MLP neurons of a small language model. Each row is named by its layer, matrix (gate and up: input weights) and neuron, and shows model dimensions 96-223. Each number is 128 + 32 x the weight over its row's rms, rounded and kept within 0 to 255. Numbers have three digits each. A neuron's up and down rows have the sign that makes its largest values positive.
After each neuron's rows, "fires after" lists the tokens most often just before its 100 highest values on Wikipedia text that the model never trained on.

L3.gate740:105104115097139095144133130083133125130120150118051154147118134109137149129138108079156116082139156145141134096145151158102133104130158124129141094057113075145151123215155106168117137136170055138156084120087138158118106091088162167068049141109131174123120191105155096077077150156138180119099131112124102097107115128131143135141102073058129100160111155099100081108112131130137158186116
L3.up740:137146103183151080172142180139149132100213144156154125098131104133190146122144119151111126141155174133134167099222072191134131184157112128142161074136131044140126158099110101149155132128165067097143178093134183134107147117183164131100137134093126115065124201154153058118095113128114161158208117164128111146114134070149107134149123125106162140090100095115043105147127125146163122191191
fires after: "W", "w", "R", "r", "Me", "ra"

L2.gate935:151138112104134107140163160150150132142122165148099129112087130100186091133110136191151124146169083168078118186060123113191170102135166157122128146070162137099074155078153178147143118132073205097180122094152126195148127137096105098158120070146148170106107044070161073076084181163128144107121118091079132112154121120130116098148146118065145114129141094143190111109126138102150148099107
L2.up935:135131117118120173163163108091170119137129126140147131168222123154101168117144154138159122150158188083137150136120114130165136131132114128116087127134174140184129142129119094149114169118199156128107127104161144115155145132059130116142177143119138154147178120163042131196202152105121146153092125112128093147106101130137175170105175139182066151135130091157185150137158104141207097116138
fires after: "U", "2", "3", "5", "6", "1"

L3.gate599:164155122177118117188047142112094172094131123109138133137129110114152178107137155144094091133123127111145076158145128075134140111135110104069081101106110159140142137123130178119144185110150109170095149117164183146099185159137153069127157113085126106141098085158103074147060176142067110145133199127128210144141105165186120164163121152125106123121099166131112156119112107114070082130119
L3.up599:165086120138141119102113110160062170092162131115116140127145201137126106177111200170112169174077116111133168107074131149080150104135138148075129102110127126131128169145070135103151172101179117177125115142090150168148093165086168087134139128053132095135137162135074178126153116195073170117143183111120103077097114171156120116163126139122106164110147142159156199101089093157098112114104
fires after: "==", "===", ".", "There "

L3.gate722:109120108098070074199140096073149149124151120142117194120147157124132036088122136172074112119108096171124118104124180109090109152117112105127139135098182128139140129134090184103110152136146163119162129122121116105172144061101176107083079106184159156187148142058074111146080153140153118111171146118188101169122048170134188141119097059129153094156114162167103111101129114137139086140139
L3.up722:112098091092143153134162137161121068090146156150111123112229160072104145157154059129163132156146103128127095187127107133122104147146141128110129134137078107096146140093057163126112145150085122193117127105153131120167185049158137115119169140098084116102141105098114129114108129102086092080093116115082121093122102171146077171080086108117150130100165113182097145171130150161118141142102
fires after: "Em", "P", "digital ", "University ", "p"

L3.gate107:150134112172159166093069167137113157120072147136093153083128118161105190137199148163148095114093150108103142091147111155167107139118181189158121140165128134156058240150094186115104171168192090169123158145119157142165093041142092133108086145164078096145150071119180157131132107102149127147055120174122140070117126168149124123134173129118126115155091119174113144113144131148105132165155
L3.up107:109128123105123204138178161111134150108125113083085101146117060158164129127099162135105161117125133162161159048060160106136109122075106184145069100092141128081180150138091141147138135092139137127125112125174178097090145130086142132172124135120045098128162106143220155123138088135162156131140136104102123113119064135121140123110133116152132119146129135140065111182162079048098133095158
fires after: "C", "c", "B", "P", "12"

L3.gate235:147169082096154145103124058152136136146094136137082113168105140170140110105126086097192131114100149086089153122174106122100073142127129132084116107162070176108151174147086078124174128100175121134158124084204111123079120145127143082062159133080099099087175164147148131116126122116151142088153146156101087101143127108096158104137150126093097154199156154120124112102084061098091156131135
L3.up235:135196062111188141096135094108095112134111083133107225073126129159117103119125159075096111127132117112113152080116121141087065159093114116168148105159153108160154177151140113127179097169139162117104072096073071117144106151139142097125127107114121124146114067164109138054136123106113111149186217118156106166140152112182130132118137122116100109220162148109128100049145130117157055143103
fires after: "Ch", "ch", "Rh", "Bar"

L3.gate861:110135170103190156135177088140070163079176121107158114082132195174119155196113152079133069135175092101141145135058119119091202156143161183113169076114123135150165142146137084188133100128123101108171128131058075117124188169100141141146119144130100123144148166173106141122116075149133152142095081122136089181143112185131158126202117131130187141111131212111097120094100195109114126125102
L3.up861:126172090127142165119117172134102163109145197118155091135131090123154053108145078093104131099141119145157144133090096058190124069153159095149152097114137226146182155113116086159111145151136103135151064121132084125102124136080145171123105155100116102116113131147100143082142108122129100118086059142138121173082126150154141137102125181154115142124122197099140119151151133108171139105105
fires after: "K", "P", "k", "M", "Q"

L3.gate791:109148114114173150179168116110137106105147136119136145149180104098103072099101119110137191086171185137094170117093151125183150161109127119088106105055092106157132161167114135107136162142113072192133089097151164130104161152177116157124089146161144130176122215165184107165087159125145112122136100111157101120101114132110198071115182138147145088101112082173166161090218118112155141157153
L3.up791:113129129149078188190108159128157119101082135120098113154111107124201161062128138129135160197178108101149149154097209064070111124076120127123072076091112094143128192169051165159073099149139078120108128110146139149132113146191131118105115109098174126140151173171073112183142173182112131137156129119101122085139163089141172112094165124169158127111147135124147118123175147188160083114139
fires after: "G", "g", "K", "M", "Sh", "D"

L3.gate412:177115175128144089114082139186164129077100142119166122081136141111084129127074164155085144118134138108113131158135121086120090123092079183140133138106082173157082120131101166110038112118153083098109123141101119114113146111172114073140127164136131185103112145092119098156143123187139131097087151150111081151113100116141089102100103156119162163213118145117070095143154088073144122129096
L3.up412:101077144113133112140149126135143156160106114109142175080154144189079077086118137143116133156093107146128139166180136122086179120110092128090173132141137101155148176056111188148135107180112131121116166205094111082126106118152146079183090096132166069116054147143120081155147147149130112142119143131080152203102112079102076119053146118146161164164114166147158073128116175174202129115074
fires after: "| ", "Al", "Gil"

L3.gate539:066155119166165115199107157150137146078083155083072165139154148132130076186103103171144123133187158117147128116119113113054103126118102120098125145159171101109189135158131170145151111156114072173157089119114146155084095126134074129156143148129149122168136093143192122076144123050145126109120075100131125161112116161112068074179118118146082087103179131123136102127092090097079144116095
L3.up539:113152064133154135117207148122134139106102118135227176140134126115168159128117122154138164077139143135081142120131145113117147124133091122116105090155109089109087127067140132138103126137102098140095103126145127189118151083128087123098126171073126106114096107182099118087145129173128096125150126133123185106133110179102140142140122110091117087074107106088060132145179137178175173162141
fires after: "f", "-", "s", "H", "tt"

L3.gate129:137157096126159041122138123167174154109164140148141106110141158180128093142143121127118174146181126104090096130116143134135093091141158123115209133128138122131115209106066131168155105173109105077154141034123103126095099121159153166133098102116093083156188127131145197161207162121097204178108159153138111126117071135175125095093132142126145168130153140148157164107107145168154111100176
L3.up129:094082129126129121152129130070107108113095102132192100121175125121098088126116155133179194081157111090131167119125121130108066122084103114105021142077161115144203157160144104194164164150137091174118131102157095061110117101150134116130139113151106128159101167153138156136115135130120179086109115175115071169088153182145173052122118088126142202098151120130130151087176107136145081145137
fires after: "C", "B", "D", "K"

L2.gate143:083104184083177166163102195172166117099199097154112139132148076108096122136060131123135121127113059145167153094179133155137168028147143107145148132114188167066135143134125202136157125155141119145121132115114130089156094106118156204099115154109129162137123105151146180148182101059141150106201106115137120118114112095090104146114103166151090134118111121118185115116113083160115143165135
L2.up143:129106132074132150075134044095179171165085052209140111107146147114137143143134118137087102089118116151125178085086144126114095093136193198145130136085133156126133094150097118138141137106176123106156131189145101136146202193090148144166139149126172147186114073092146138131103111114117115101181177149161123148137123117117111087140125173159046130069081100168187072180092158121078110105071
fires after: "(", "| ", "- ", "C", ": ", "Chin"

L2.gate455:138154149119089141140159178141149129132122137102117134135163138109180086074082088193130110183130158086087147110116092118109155098137083100098081145145107121137151162135156144152112094128089123114132097156122136171111153117135168160073149126059121118086130153089190128105134101120150084096187154089169119148123055134081127116120150099175115164143168101132129139086136132085150139138093
L2.up455:136130051126122136121133118141128094126099150086172146131084127032178098103082123120094138153161116130123082097113106130122113097145096132114109224128119156099114081067107092142092076167054143153156086187145064147131143109105137152092066173153087170129133142081154118121067141167199102047152070061140132164103115109110167100092070162150112142093117067160124136132080189116098131115130
fires after: "| ", "\n", "medal "

L3.gate390:111175088086156165098143088121091182100128093096121130129117126135112092174156153110139173130090131175166119139129119094138156119108158140149121113174135147135151137135136090205113116128008107140153105110156142104176114147089148130191151149108194099144153090170076180102154118069165175129116062112130167163155115079148145152157099101156135166087094116231126096101115119144124192086096
L3.up390:159144113062153173104132146168162176143150143132109062098197169113191141139154134114075145094148122129120112135131151137133198201135138100125155144073126119161105058117094138098074159200107159111151139080079196117160127178149120155126063130160133131138145144141077105182148118069091138081141115127151161150096139196117171143158111143167135103137088089116113075094158164149139156136116
fires after: "P", "p", "G", "J", "C", "V"

L2.gate498:135141119127105182100120120106134111115103164151139191059068141130143165094106078142104134083123135094150177167147181068100088174120194211059104121126176141176099126130150079188123144100147166128166085142225162177142083118135141191170148087146171081107185096107176105120119076201143146114088102178151150123116131192131118111141146114128132126102089135134097160091114153110167087136118
L2.up498:097108136158207160133081143095173147131121113177188141048125148137144179145109125090130074119072101095158106063138173115080172133108170171125110115135137207162113123154182115150101149125185073148175156077107144148154034110137161074126112126124113139131105144057109117134145190145125079177187130153154083119099142189148156096075131092162136115126115139123116181121144145140153100128134
fires after: "K", "N", "O", "w", "W", "L"

L3.gate205:080129139077172135130170182104101125162209153162157133143174109132145135088160124119150142178043107099148163172136132196148073153108151111129161136107094177126097071111168108114086157156084146147127111168091105099133168145123078127119203111133101102135106161136171150142060176136130098112097117131122148146143171134117113123156101076158177137162123115136133126064114078163131126139089
L3.up205:202112123081099143111183117099110154131155116139117148086158140082072123117136089092121137138121122124092162165101110067131158126152100133112083066129124128124089070115107125189082183083085154084086135153144102110100141129127149073130176133112157115132068194156031092144107136158084128130107102121110121152137100091108100204188119143116089099147178050149111084089173138139163114148131
fires after: "| ", "15", "2", "1"

L2.gate791:109127096175117105192080152130116160153141097143137124169058088071135150081111190164109134115171160083124080142128097135146140122143100133096207154132066095110126176090159092083147066163138161104108125107092164159125096088080088103135126134098180158121107161150115130150098149140123132089142167185096161114130142162151122115117197107095146103069107147192139143167175101133134140149173
L2.up791:102146112194117102147110115175167172121133167152150138164170138144127149051061100145078180096142163078120177123151140123161112119145215095103160120167117103176134159142084138098138106161125106112081138119114132108126069173132107083143098140123190102126103163097096091172141115108173143142103156187110143110136128169161115124143112125100131104223130107149132150169143121066153151122159
fires after: "| ", "On ", "on ", "Semi"

L2.gate500:117085149089174062127155128139142127131143131137135177164193123142092102083113134123103176068177142145149150131134153141120166132107201081113082165118120091182126096168115102168138124108143133080094190189160114128131145095104166162101139089127163092157116154151166155202107118151108170123118114145137163125118088120085114136183090099125159207122117175123150099116090106176096127072155
L2.up500:104078150168154144162138114137173175146112143128104210051140067121143142153144119095085159166148140140066187123134124136128117175100146109119158190143172163134107137125121110128101133133132133074101112143120121105102127150111146150123144126148187148125120097099074117135146102110086130121112119137135161157124131130182094194156115166168117122079107087151156126188115159136108054084126
fires after: "| ", "N", "Pri", "A", "F"

L3.gate338:137113153102138151136140078103104166143122170086060152175198159150137083178075131139106202125141048171095093089115147110124093159107164163114166099107077115078117158118154136124188132116140159135138118124148139146114141062162118121101121109081060068104129162146128075158101143122114077150115118151100190103133067152140180105160186112099071164156161155147118173111136105096117121090145
L3.up338:157106158092099134024076103122160175156082170113127122158090177118154150117124137123084150189124091137104140089202111104173118144129135126139085115115111101164122147153089109142100105113147141131127088189182130129109189130111090174093131176117137117144144136113137144162134088113104097116170170144160137083107206096091129133107128068162144150132147116112140130126157142145109084122128
fires after: "B", "s", "b", "S", "dr", "em"

L3.gate364:096133120074137118168117140138133139155099088061149132103150114126147188096144068073141157081131093194067106088123124088160134094149104180134098120074129130128117079110076121149121122084137094090133142119166191151104157145100092126155158191124095127144174090122123156121119143115118158103135106183087136207074103141142107100180130136120137127146072116193155120145124125081129115110150
L3.up364:111091130091191134099101108092138156128135125089149104102105073094125192093135153151119104113170070161134148145127108110130193142131148205160131140123104082089140114109110132150180129119139134093151201123175129139105125073136076098188129146081104131179174116101140102080157125147123104106119124165106149174118045088150075128111141152064158157108138153177176085102143119091098110098120
fires after: "\n", "is ", "| ", "), "

L3.gate204:174120155149162121150154112155120129123132116134140158167036137103138174090144148165103141157128161035124148131158112121065098113120143134120115104080097120145165201120074136123134158162103178146129091096178108172163102162117153094139102142160083141130122188170082160163124162102043126116088145167071110102131114118135152149183072111176139108167136091124202161121143118120136147123139
L3.up204:151175084127122153138149122142190142181136127133133157133066153112139179132149141146110134094073135130054100112136139123085132139130082110059135100142106135098143149107124068110158134172147122141176167125124085128177089150123176118125115191083107106184083160178095103118192153117084131085058153178071127153160149130090177135155092120082139129179150151089174186110068076096090132126146
fires after: ".", "|", ")"

L3.gate880:077120108133126144037153129139126130073114125149105163148113150160157119119173137141099166126129074102156182158144140156102105161123181104064099132085149148131128159186120145121071186094044081077124129135147076149131126174091152152096095130102151103083144110160114141118124125130151111066140156115095158136137141131073121182042148106105189121142093123172164147107102133171188124152147
L3.up880:129111149147189069137141080128151148134127132200114105122141025118105146137167125152164171165132100175137087140129120113166137135193095152118064131092185166157111119129131103150148167127102187106184165122157132094147093125108199156111105149093119138143133106134147073160153131126165141129125108102049118163148157123159152143090124144151121215126118098181225141114166130138131183180103
fires after: "the ", "The ", "web", "g", "oper"

L2.gate750:130141090132160121135114115104134111101160154144145192082127143116141179093144070156101123160091135109104164152102164170116121133120204122056141137130105118137170101100083088154144124196111129119197073152129058110184149166085089125146190131085129118107142154157164121130154139132133100135122107161120198155125160113177125148163120212134203130105101109125138102112174187083045125151119
L2.up750:172126098115118113108106169104089132048132147103166145122116087182086141113182119147093148134150175142088148117143131157116146149100135125110104169091046082122155140103114112153145129140141043128153113150078088154167218106094118138114132176150208089075174137094110168157130138058178181194084045150134206166116088130150136137155092176092145146111124133131140087084128157130111166167133
fires after: "'", "S", "high", "f", "’"

L3.gate431:149190131126155120160136128167132151111145108142210110132117139104205135123135180068133155129115134114124092130133130113137083125139124132142129077155098101156133120192094163097169143114133137120187102073132133086095081154153126109137124126131177135154193145086121151111117145129162140099075132146148158148135138182081137085156097164160156154154129150229128132128134189163120082071093
L3.up431:134082101175100185095161123138101147168158084115082154191100116147097161169115167140114148137094099129083130082223085196150145094121130101132142153145201168120165138135157159120128112110114131070108094095111102119081100162154130171112142122126123051092060122123126137123163141122153143098100114089125121130134176172170122164079138138151148130135118156133162184078172134159089129129178
fires after: "C", "M", "c", "Mar", "Jus"

L3.gate105:133135140146116062106153168152077098163140142111161105126172127088200152128135091157108175164110131095120129118144205182135115127126125127151121091146129152147137124161078083165065123100140160113147137084079088144078145077136097156036151107142134109180126163090204125156089125124138116147117104139156132142119098140077126146170140141100062100167087140046163091138089169107109087112148
L3.up105:135088127174148150104129163103121118192095145154095152114156142078118134133130106124124121092097144077092143136151108133099153133143134082134120169116091146162117135089118045168133088112127114105123112148146154139068180124082042143088180109126182192129167131151113083079117092091178161112178077113163119142194103203105125085155125084155118057165091061095102045107126077101111133151139
fires after: "| ", "R", "La", "am"

L3.gate800:131186081167153149123089093126078097170096140152128055150110148130114126122121146092117159119010128159083105120110105129104091170137122069121160153144124154171160197130079129120133113150143153155127116135170111147063092183141121118148127144139054157148165169192048102122053145130168111075115104100155176144143078126163144126115134126079132181078137126133074140126125130132108086141077
L3.up800:144108089113127152133165143083085117186128154099147135078151155088130122127126148166155122132102161172100124144136119111135091196130162137144163113153153109137146131135112110163159138171103155103187151146142091163157125157088190111115163055128066139141172130181076121085159111160107096114149094146127163185122096106171143131109114159057148165101139107129048146084157096156144204158098
fires after: "K", "k", "g", "J", "M", "C"

L2.gate3:096155130056147088143133056146162128021121129140121107134148177116124191108130122109121099114181084145143154125095115124176096074119173152101086124128188131094172176125112119163119164177128144146134079114085146133099150123129138159136043118134123129157145144161151130124104161112162130146154128099102158170111137134108055149165158110157174221064126171167134093109160136133090147158061
L2.up3:161070112121138135098081156136098064100133139114113098112119118171082128136084088130088077164150115118108093126156108153101102105095140102155145144128156119085121165135045110180163109135125183155136158152104162169124158148120089121056168119121070179123112094191142120147164118124161089100091143091148116116090146125128104136110102152091114073092162122188126134133115149179150064084140
fires after: "\n", "Din", "the ", "A"

L3.gate949:133117110130148135159140105074088114090069159123116080098150128145117172187096112089151160117157114130080074171124210185138106143096157103142148147132151150090118050128133116130130167144178160141136108086169115169121075118101144105148110120131149157204117132130076116097118065123087158131115122154158204127157068133124177121166113095095107148121165169140136174060152133101116095186196
L3.up949:128126067084116154101116109101152074160063100096142086135097104111097146159202178100199080130197109124091110095085105131088157135105163147119151156138177152156139177130101140132120163123138032115142168169104149092074134090117060169111132146138123116094111108171196109152128141144150128169115129194100178110168102182055138124121107114102130216105176137155145109105114166131114104156125
fires after: "P", "S", "K", "p", "f", "ep"

L2.gate654:087149134165210109167163076128142125105146191141119092120151198109078125129101158123128200168155103157132222121150106126105105086088132085146123137083107139152092110163211142172125121129127114123108158128168161104135062125147064101162102079205157128085077111152120182146148134190071164081130126174154124098127128138112136150162103110129142183162147085078156146160088138113159106185121
L2.up654:115149151096127125148163093132092129120142147138103128143142084098069063086145159114096134160082136149091141132128138167161150180130224098091164110142110204180146124105136165146116093077154138142070187164125119112099140118128059122145051099168154121147156154073153172102134122179132122051103137101144153151168077127151133103188080151102129134132170070133127124110099100123142138149080
fires after: "| ", "°", "R"

L3.gate92:113154164123077126127162125116147128100145122130138072144145134094157076117113121151137054173150141104194178135166127159101141124165164159195061136118145156134126132053142109065146144141069052080180124128165105089086126156191108097084118135165094122131153188098080073131106155170139102084177192158140146132125116167119107097153164145166157191120114123102128108102170139141042127130150
L3.up92:139113093140114118108159139154179134128143099100101120095086144153107098107128186177099068118134059138159089097117115141135198100147115100112129103137155106103139132163114099167136128166208174142138124163141165071123108077135091173139090117086075156117153130136181102110067159116109116107088122120123066195122146168027073151145143176094106194098096134079107078098112143120154130219068
fires after: "\n"

L3.gate407:088187106079120105115141162131167152155158176123140092050135132185114138082107088107146168095146128128149121100090210132157124118095123113183109118150086140163121104134129132080156169132129148137152131068109147145106192165140102164148108127112178135155128074130138175141183107102126148100136129079113096142140092159138206127121150137112138148114127171080134174087120096085154175183148
L3.up407:096184136094126105104084170107095084169089127097093136128108171099162121159107102037182122095146129086133124157158096157140134089120126108106132057134114176139132107129141150114152155142150172144145086117123128117153087137152137151150110167110169167104071190101093104075190136157127176080140092167116156124142119151125178162078076078099118146103123163150115176141068141107178130125081
fires after: "1 ", " ", "0 ", "2 ", "Centre ", "3 "

L3.gate573:137133142131145132111156109155161151121130189114083124096080091153108097160101162131110165134133071144170133137162125106149123151067061107148136155166151117115135130135142126097086071101043070133110055067096090098131177143143141161119168126106096132096131142163172083100177155116072085133102128131060165112076121120146136182167153183113137179149132145119106146097118119158193133120149
L3.up573:154110169079130154118123112164123121127054089114141062114118128169099125103161203119152077040074122195100105146181134133148190134134126115158123177132115170155142165120097155054187120111093083151083166184123153114105138201122135110130100101123093173084138112183132105112139165099163142165068140097097118115118156085131125211087168143129096129105138169139113096111157108175172127105157
fires after: "\n", "–", "|---|---|---|---", "ste"

L2.gate445:129162118151087145138102110143098115096136171142095144118185160137115073085112047153115069169161128170158129122153143153155091048090108154105186116132159109068237141160144176122111111152050149115116100178077069158135181124130161094111131102131145123149140140150083108106168081139088107114128175128126155162117084115145141129064080163092191124083160114180118214147064106127124134136133
L2.up445:154102100169180168083134082105126165110099201168106127145195163191091131132135077117115167142096156147155156115137081131131117079141107103136160143164153131121116132143165194113113152141102125102141129178088074113158161079144197138110100135085128125142110150106104148126105105191159144153163155152177150160173126142138163160098094150139166107146194114149126136151102114101102109096080
fires after: "'", "| ", "Gi", "J", "\n", "65 "

L2.gate641:126177147102117138107108063074157074114171099130144086107179117171150136125090116136101176077112154112107111140152173227175147112134182097129150082089103119091160109184148108103149113108171177113102166168102152174128148153085157119064155166053125098145175112150169115072132138099106096133120145141136136139116122143076160138107134132128184181090168157138145111134111125128117102178113
L2.up641:094122121095147162047134098108124139141180188175143119105120132142187116112176070108128162146085140141138104152154143152160094099139131123161176103095131145153163152154115143099135080096165126150078132141125157167142096148123120152113131153094065091105137091094145086087164144139110062089083108143164088152128077164106129128143140154215119136127147091171134149128097160108084087134088
fires after: "erb", "s", "Institute ", "Academy ", "Museum "